{"num_hidden_layers": 21, "hidden_size": 384, "num_attention_heads": 6, "num_key_value_heads": 6, "head_dim": 64, "intermediate_size": 1536, "vocab_size": 4157, "hidden_act": "tanh_gelu", "norm": "layernorm", "norm_place": "pre", "norm_eps": 1e-05, "positions": "learned", "qk_norm": false, "attn_scale": 0.125, "bias": "all", "tie_word_embeddings": true, "parallel_block": false, "init": "normal", "init_std_qkv": 0.0226, "init_std_o": 0.00349, "init_std_up": 0.0226, "init_std_down": 0.00174, "optimizer": "muon_variant", "learning_rate": 0.0115, "lr_mult_o": 1.6, "lr_mult_down": 3.0, "beta1": 0.95, "lr_head": 0.00636, "max_grad_norm": 1.0, "warmup_steps": 200, "schedule": "wsd", "decay_fraction": 0.565, "decay_shape": "linear", "final_lr_fraction": 0.1, "batch_tokens": [65536, 131072, 196608], "max_seq_len": 512, "doc_mask": false, "train_tokens": 825200000, "max_steps": 6624, "dataset": "wikipedia_en"}
MLP neurons of a small language model. Each row is named by its layer, matrix (down: output weights) and neuron, and shows model dimensions 304-367. Each number is 128 + 32 x the weight over its row's rms, rounded and kept within 0 to 255.
A block is one neuron, or neurons of one layer that tend to fire together. Before each block is what it responds to, as a language model described it from the Wikipedia text at the highest values.

Description: Sentence-opening transition words
L9.down232 [132 131 151 147 109 180 164 127  79 162 113 102 104 158 127 153 128 120 123 111  87 188 138  81 183  75  96 150 120  86 122 125 139 114 164  51 117  82 130 135 136 119 148 164 150 167 164 117  94 108 178  82 126  91 104 117 184  91 136 142 166 134 126 126]

Description: List connectives and adjectives
L14.down37 [ 69 114 114 148 170 175 125 127  70 115  87  98 113 121 127 122 110 148 194 119 120 126 170 148 130 128  80  65 202 102 146 104 107  69 164 100 122 125 145 173 149 108  73 117 145 106 110 133 159 131 117 111 122 108 133 141 113 104 123 108 119 118 185 175]
L14.down110 [156 195  75  87 152 172 121 155 153 180 122 106 155  91 128 106  83 157 110 147 147  91  92 146  92  82 121 155 193 119  50 116  81 113 102 206 173 129 121 109 117  85 112 137 140 154  71 152 146 102 102  53 121 165 149 123  75 164 194 121 166  98  72 151]
L14.down114 [137 104 107 114 145 129  92 111 180 166  95 162 119 115 126 112 182 115 102 150 104  67 107 129 174 215 102 136 101 140 147 179 164 115 150 149 125 124 127 110 103 103 126 158 100  58 101  82 136 114 154  89 110 168 149 149 107 120  91 138 100 113  98  95]
L14.down261 [165 133  95  96 158 114  97 140 131 116 114 130 107 140 147 179 141 104 137 117 149 144  85 152  84 163  94  93  69 115  88 141 213  72 148 143 129 173 209 141  99 223  90 138  71  97 121 144 155  48 196 109 122  62 142  96 145  93 157  69 188 132 123 120]
L14.down539 [104 132 118 132 114 147  54 143  88  66 130 166 141 128 163 167 131 106 143 117  92  98  91 129 197 105 201  47 126 108  71 145 169 131 145 125  89 191 158 133  81 152 159 170 146 121 104 174 205 100 149 131 120  73 152 128 151  80 172 134 102 113 108 103]
L14.down928 [126  86  79  42 168 116 155 176 127  94 236 151 172 152 119 153 126 175 158 130  69 186 162  89 133  89  53 139 191 100 146 167 128  94 115 150 155 128 139 148 145 192  88 160 157 134 129 150  90 138 146 132 182 120  83 150 141 146 136 145  98 108  95  63]
L14.down1132 [144  36  93 114 114 147  80  93 114 113 145 172 122 141  91  78 135  47 135 143 163  53 130 118  57 116 110 156  88 212 136 150  87 157 138 114 113 140 156  98 148 134 135 131 249 164 166 155 111  71 101 145 145 134  64 181 153  64 146 118 101 144 110 129]
L14.down1383 [165 145 180 160 161 111 128 122 136 161 166 164 155 180 146 109 113  30 142 120 114 131 100  92 134  93  86  82 138 208  78 152 130 136 120 133 146 161 152 167 160 107 137 155 148 103 120 159 152 148 138 107  77 176  60 124 129 107 127 126  86 132 148 152]

Description: Multiword connective openers
L14.down35 [137  93 105 205 132 138  88 152 111 163 125  93 126 104 124  67 183 111 139 110 185 158  99 132 132  75 177 121 106 115 114 167  98  98 125  87 119 128 137 103 200 151 143 143 129 202 209 121  90 156  87 100 112 113 148 154 119  85  97 130 174 130 189 113]
L14.down239 [124 121 132 107 192 117 153 160 146  80 174 107 129 124 109 115 143  71 145 100 162  79  39 133 136 161 109 106 138 112 151 128 108 149 100 108 123 152 122 138 106 134 120 117 116 166 134  57 139 123  95 108 119  94 119 105 134  52 165  85 110 153 169  88]
L14.down548 [163 175 144  93 118 177 130 209 137 132 108 127 126  98 161 162 135 190 117 110 123 163 195 173 169 158 203 127 126 146 139 100 103 162 164 130 164 100 146 131  50 109 173 126  91 115 179 151 104  95 124 101 159 134  99 180 189 136 116 134 123 129 106 182]
L14.down618 [132 123 130 137 127 161 148 144  94 161 135 103  98 104 118 125  88 149 135  65 144 121 145 144 109 113 131 126 132  78 183 113 144 126 128 139 128 107 151 157 106 127 122 194  96 212 129 126 102  93  93 144 152  87  96 114  63  90 104 133 172 107 124 107]
L14.down750 [126 146 139 141 130 173  86 163 119 147 109 107 150 153 149 107 173 138 187 108 200  68 137  78 135 110 113  95 174 166  72 116 116  91 113 146 164  93 139 109  85 137 132 121 137 150  94 115 126 166  30 176 141 149  82 123 165 121  86 170 135  40 123 157]
L14.down1033 [ 62 116  93 138 120 144 161 102 120 147 139 111 120 100 138 130 118 188 164 154 168  86 170 178 145  66 135 169 163 152 119  96 139 100 160 127  82 132 117 142 113  86 104 129 119 180 130  66  88 103  97 133 151 151 143 166  69  96  82 144 131  89 134  97]
L14.down1340 [120 163 116 148 108 115 121 150  87 129 154 125 113 149 118 158 109  76 107 123 177 120 148 123  60 145 133 121 109 119  86 156 119 140 109 125 134 146 201 145 161 134 105 184 188  74 127 111 124 106  79 136 134  94  78 116 137 192  91  84  83 126 111  64]
L14.down1369 [143 149 160 186  66 167 113 172 123 173 145 119 151 175 118 117 138 157 136 139  96 123 156  86  82 152  91  78 149 138 140 158 153 104 141 132 171 147 116 119  95 132 182 132 123 107 170  84  80 135 126  94 134  97 104 133 135 141 102  69 114 111  64 120]

Description: Token after conjunction "and"
L9.down733 [136 137 158 113 112 104 193 175  65 181 119 102 134 206 125 124  97 129 131  78 216  86  73 114 110 141 135 109 170 122  73 102 135  94 106 116 158 124 181 143 112 166 143 154 139 136  98 110 141 121 121 167 125  91 157 110 132  98 187 182 105  72  58 149]

Description: Clause-opening word after connective
L3.down121 [118 156 202 146 122 185  56 108 112 153  82 111  95 158 167 145 151 124  82  95 100 162 158  70 115 120  93 130 172  48  89 141 132 125 149 145  92 162 116 117 146  98 108 102 117 106 132 170  49 135 179  73 115 176 131 129 109  87 108 152 106 128 134 148]
L3.down286 [ 78 185 100 149 140 153 128 122  83  74  66 172 110 138 113 109 132 171 143 117 123 117 125 143  89 143 136 139  50 114 120 127 147  99  79 149 116 116  64 182 126 161 174 149 155 165  86 119 147 117  60  99 132 138 111 108 156 106 160  76 111  93 111 101]
L3.down332 [149 120 169 121 126 120 157 182 110 127  43 174 129  93 192 105 101 132 139  92 161 137  74 184 122 147 174  74 195  92 159  83 113 179 134 117 102  70 157 100 169  50 125 126 131 117 140 138 140 124 144 145 141 156  97 102 148  76 107 166 163 136 133 116]
L3.down551 [ 89 119 173 115 131 117  87  98 133 117 195  44 146 155 111 190 152 160  76 147 129 162 145 139 182 109 160 140 119 122 144 127 188  98 181 146 163 119 101 125 108  81 121 119  98  70 122 114 131 174  94  95  47 159 167 122 115 169 134 157 136  98 105 128]
L3.down677 [102 159 158 106  94  99  93 159 133 161 167 145 141 115 124 143 170 107 153 105 105  81 153 179 108 106  73 127 149 123  97 143 164 105 111 152 112 126 112 181 120 147 131  92 131 105 139 146 138 158  78 117 115 105 153 170  55 122 167 126 106 172 148  92]
L3.down863 [ 73 137 156  70 120 161 122 144 123  97 156 160 163 153  99  81 105 144 120 111  58 183  93 163 139 144 150 113 123 104 159  77  97 134 143 126 109 140 133 100 181 191 148 115 128  59 192 202 134  87 180 127 109 136 112 141 170 104 146 133 150 126 103 163]
L3.down1000 [119 209  95 108  97 154 141 127 114 132 101 198 102  84 130 127 211 178  55 112  93 153 122 116 110 135 153 139 149  95 108 109 112 102 128 226 122 128 102 143  93 150 136 144 214 105 124 145 116 139  92  92 135 156 142  88 103  85 117 111 124 131 127 126]
L3.down1153 [ 98 174 124 163 143 164 153 123  68 197  80 119 124 114 128 123 146 111  79 113  91 145  40  97 120  88 120 167 101  92 159  75 144 129 129 151  97 176 120 147 104 116 129 125  98  98 117 120  96 119 148 135 112 112  80 101 134 101 187 148 120 137 128 141]

Description: Temporal clause connectives
L14.down255 [218 155  92 133  53 121 188  98 132 138 142 146  89 143 139 156 185 137 124 120  84 179 140 172  98 133 102 173 107 138 129 134 160 129 145 152 158 172 163 130  68 167 137 196 199 130 122 166 116 137 103 114 123 148 157 113 127 158  93 158 135 129 196 138]
L14.down292 [ 81 128 116 130 149 105 125 172 129 127 136 119 132 129  54 161 136 108 156 177  88 132 129 157 113 132  96  81  91 154 124 147 170 156 133 103 143 150 129  74 106  64  79 176 123 111 168 123  77 145 135  70 137 149 104 191 116  57 151  85 111 116 116 135]
L14.down428 [139 174 128 121 156  98 201 112 155 163 105 178 115 121 165 176 172 133 159 112 163 103 132 135 128 167 120 169 109 110 107 142  63  98 121 108 147 152 122 158 137 217 107 140  57 239 107 180 171  56  96 156  53 132 104  44 136 104  97 120 151 148 175 165]
L14.down787 [ 92 153 121 105 122 186  71  73 145 160 152  89 134 158 142 140  84 123 176 141 108 151  69 152  86 147  87 136 151 110 149 140 148 141 124 125 169  89 182 173 105 169 132 150  72 165 160 111  58 137  85 136 100  64 178 133 132  89 155 129 144 115  96 153]
L14.down820 [146 170 148 126 156 105 134 140 114  81 197 143 135  88 158 136 136 139 106 146 100 107  61 167  96  92 133 122 177 208 139 146 118 167 150 117 149 127 142 154 179 123 173 102 119  72 155 131 139 142  82 211 105 122 160 147 146 147  92 166  80 124 154 168]
L14.down956 [115 169 113 157  91 135 111 130  95  81 142 117 140 117 132 177 147  89  99 105 174 156 164  97 145 139 167 120 106 162 100 122 122 162 151 148  95 149 125 134 181 106 120  84 155  83 124 116 109 120  93 162 123 145  68 143 189 149 179 143 154 116 168 146]
L14.down1277 [133 178 105 144  91 123 161 100 132  74 169 123 101  83 151 181 104 144 100 103 146  65 112 144 134 209  98 175  90 134 108 101 105 126 101 148 124 119  96 131 135  96  54 114 101 122 158  87  83 113  97 157 141 155  83 127 161 103 153 107 143 131 102  92]
L14.down1426 [113 142 134 111 158 135 119 146 162 150 124 167 124 103 174  97 123 115 115 167 175 169  80 137  34 152  73 105 125  66 142 145 146 133 151 125 127  91 132 122 110 130 116 108 163 144  88 170 129 114 109 118 116 157 115 121 127 121 125 141 138 170 134 100]

Description: Mid-word continuation pieces
L3.down316 [ 93 142 105 136 121 102  92 176  68 121 103 157  72  95 138 124 131 132 111 131 124 149 166 160  70 129  89 168  87 145 104 127 130 187 117  76  92 189 195 146 106 139 149  86 149  47 136 141 122 153 114 110 176 120  86 143 164  93 101 103 159 180 118 163]
L3.down457 [143 115 111 145 134 170 134 181 123 127 103 129 125 148 132 113  85 163 150 121 142 112 103 124 170 143 121 126 151 134 157 102 164 141 143 144 106 114 134 143 175 138 115 147 162  55 111 115  74 141 137 131 144 144  75 133 196 142 110 130 153  73 138 133]
L3.down685 [103 144 186 128 142 134 130 121 121 177  97 165 179 142 101  79 139 165 138 119 115 168 131  90 157 175 133 113 104 135 121 151 110 208  95 127 132 134 138 103 103 162 111 119 133 120 144 118  85 106 132 157 118 171 111 102  85  78 187 193 115 164 138 125]
L3.down954 [109 118 110  57  75 183 184 142  45 185 129 147 108 195 125 130 130 149 117 194 194 134 106 142  96 126  88  57 104  82 163 129 113 108 120  35 124 111 108 114 144  95  80 129 159  71 107 147  89 122 148 135 192 140 129 109 139 127 195 113 130 153 147 142]
L3.down1085 [101 129 163  86 173 161 129 155 152 117 173  96 108 104 145 200 156  96  74 188 110 167 137 114 109 150 136 115 184 152 149 124 149 165 106 123 171 129 123 172 148 107 153 103 154  92 119  77 140 167 117 103 123 152  87  78 166 136 125 144 135  70 146 148]
L3.down1095 [135  83 130 115 179  90 109 123 144 123 103 134 132 113 142 129 122 141 134 124 112 165 124  96 177  92 125 124 176  90 107 142 124 128 116 183 118 145 198 150 161 126 156 127 111 118 197 103 117 104 146  88 136  82 112 122  75 113 179  92 191 117 187 104]
L3.down1317 [121 120  72 104  78  81 154 181 139 175  84 141 164 143 146 160 181  95 114  94 136 118 110 144 146  84 153 182 142 111 136 119 203 115 128  90  97 131 183  79 160 124 127 121 107 138 134 134  75 105 146 121 102 126 105 150  58 153 138  94 136 129 113 105]
L3.down1334 [ 75 110  76 103 160 170 152 116 123  86 123 129 125 122 127 137 133 151 100 103 135 119 157  97 137 130 166 178  91  90 121  98 135 112 133 172 108 166  68 126 109  80 142 129  79 182 131 190  98  91 138 170 215 161 164 113 122 115 146 148 126 169  94 123]

Description: Attributive adjectives before nouns
L3.down228 [212 123 115 109 135 122  91 161 130  59 117 163 159 143  88 134  72  68  93 104 121 133  83 117 107 142 114 127 133 112 131  78 116 120 173 166  87 161 157 116  80  85 141 137 151 141 108 132 149 113 130 121 131 139 134  91 152 104  90 136  98 153 191 131]
L3.down280 [117 155 139 167 118  72 182  92 104 123  86  66 135 115  89  93 144 109 121  96 112 167 115  92 135 104 139 123 117  99 180 181 118 125 173 123 143 151 104 132 151 107 163 129 104  75 116 121 146 116  68 131 120  74  96 136 103 213 114 113 177 134 164 115]
L3.down353 [160 122  74 114 131  96 157 135 140 129 104 191 118 149 133 131  87 114 137  97 140 103 131 141 103  53 115 116 113  70 196 192 155  71 128  94 126 141  90 100  84 129 135 116 139 111 147  72 125 131 176 112 130  95 189 188 119  99 207 147 137 113 141  44]
L3.down1033 [142 227 106  92 193 150  96  54 168  57 120 152 131 120 115 117 112 143 110 104 129 118 176 105 118  98 128 160 212  87 185 138 106 145 148 172 147  52 124 155 154 121 151 103  86 168 160 140 146 104 153  97 115 112 122 118 104 142 127 116  71 144 113  73]
L3.down1096 [ 99 174 157  62 136 157 199  83 154 137  55 154 175 111 173  76 132 128 147 117 120 164 146  73 158 129  82 125 172 147 115 143 135  92 155 118 130  38 155 100 168  56  55 118 119 130 143 151 168 113 104 107 150  78  88 120 115 125 150 134  93 164 123 148]
L3.down1194 [148 111 144 127 185 139 155  95 153 157 157 125 130 150 162 112 160 158 137 111  83 156 136  86 130  98 144 177 106 136 145 139 182 175 165 155 155  97  91 168 137 122 125 111  85 101 112 162 163 115 147 107  87  97 121 145 110 103 155 179  90 165 150 119]
L3.down1423 [103 148 121 112 122  69 168 165 153  65 110 143 170 149 119 121 180 113 165  93  93  81 155 151  72  46  77  74  98 134 117 116 162 132 145 147 162  73  83 119 100  85  90 142 156  75  75 121  98  99 114 136  93 150 151 154 111 168  76  72 116 136  87 103]
L3.down1535 [ 54 122 167 108 164 168 119 130 144  84 172  85 162 120 125  81  81 134 127 135 159 119  92  66 165 162 151  84 125  98 147 140 106 154  90 166 114  74 106 159  54 150 138 103 132 149 160 116 191 132 140 156 139  87 134 134 142 163 124 162 105 166  99 138]